{
  "activation": "gelu",
  "positions": "learned",
  "tie_embeddings": true,
  "lr": 0.0091,
  "grad_clip": 1.0,
  "steps": 4015
}
MLP neurons of a small language model. Each row is named by its layer, matrix (up: input weights) and neuron, and shows model dimensions 64-159. Each number is 500 + 40 x the weight over its row's rms, rounded and kept within 0 to 999. Numbers have three digits each.
After each neuron's rows, "fires in" lists the words (lower case) most often at its 100 highest values on Wikipedia text that the model never trained on; "fires on" lists the tokens most often at its 100 highest values on Wikipedia text that the model never trained on.

L6.up202:497537453542433544491597476509494597470463530447527481509503462522557522543511494451474475449454550531584447421439491537465499495485443520471476553532513537566506472513486500529466499472519480444425534497463550500531535439498477468496461502494574441465455433563538444520485462473477509539
fires in: "s", "that", "namibian", "knowledge"
fires on: "'s", "ing", "ian", " that", "ge", "ed"

L2.up519:466509542488481537518537513445440556504515493509477507461498520528472498495558498487458455468520573440539528457520528485475530491528512524478539540505489441542431442508480461481548461501399555563509547455529511474528489508474505529506552464449454544500533546602448460516490527507480510533
fires in: "four", "tour", "your", "court", "source", "journal"
fires on: "our", " three"

L6.up404:479469525451526462421485500473490518420506507505473519553530519467492495532492528528533517518510504468489500433430534559508460479517528496503502532465455611522495528525481498450610539516523481518501509536534466461450441505529507548512503421545550517524482510466459499472539467456459434490
fires in: "in", "on", "february", "september", "january", "n"
fires on: " in", " on", " February", " September", " January", "N"

L2.up483:458524493460533505495571464500504421465501515516506581553464505548563444508548490534486471491489471470530486498616436489550452490576512484466563504462564515493474478467477505511448495493479529510497575541489456500514526562469501433538545477544477463549526491535494539506483498497533521549
fires in: "served", "development", "production", "service", "services", "developed"
fires on: " serv", "du", "velop", "ional"

L2.up312:565521491503525513460487545445541505463529489533541487505512434451550472425556486525501421479449488486547485463524539527503469518516522508496499585500522506514528519478492503523502430489406562526478496536528508491389518524485448442477476498539587523550424437482424459518494434475442482539
fires in: "also", "later", "which", "previously"
fires on: " also", "vi", " later", " which"

L2.up500:477478449537498456538445480504506510470541531495543499559527559421531480490430551516499473513492536474611469446562470527404522480531476519521456514505481425474531523536420518459465524517522523582549525532430497530460521490541503471478478506549469591550540498477542573472478523475495489499
fires in: "part", "party", "several", "particularly", "see", "particular"
fires on: " part", " se", "ain", " Part", " serv"

L2.up546:521479513508531558480480519451459506545482510425519454537556501513485544552536547478498488544542439521426525451561511502496478488429412570502441494553457515522452497531541510458460433497497540505494461514478525464512500488487532512534357546492436469481517497444428522472517507473476476505
fires in: "years", "name", "since", "projects", "province"
fires on: " years", "ect", "ince", " name", "ollow", "act"

L2.up441:475432500485485510464459474444498498562583596459579549475510494441437426542470472506480453593517575494506490510611499568475448545493550468510447510530478503510485508441472472491468522476533490491493453528517483451469530548453502487451522456517464496436581490517519472449527435468507525437
fires in: "may", "january", "co", "coast", "coogee", "coat"
fires on: " Co", " May", " January", " Jan", " co", " Jun"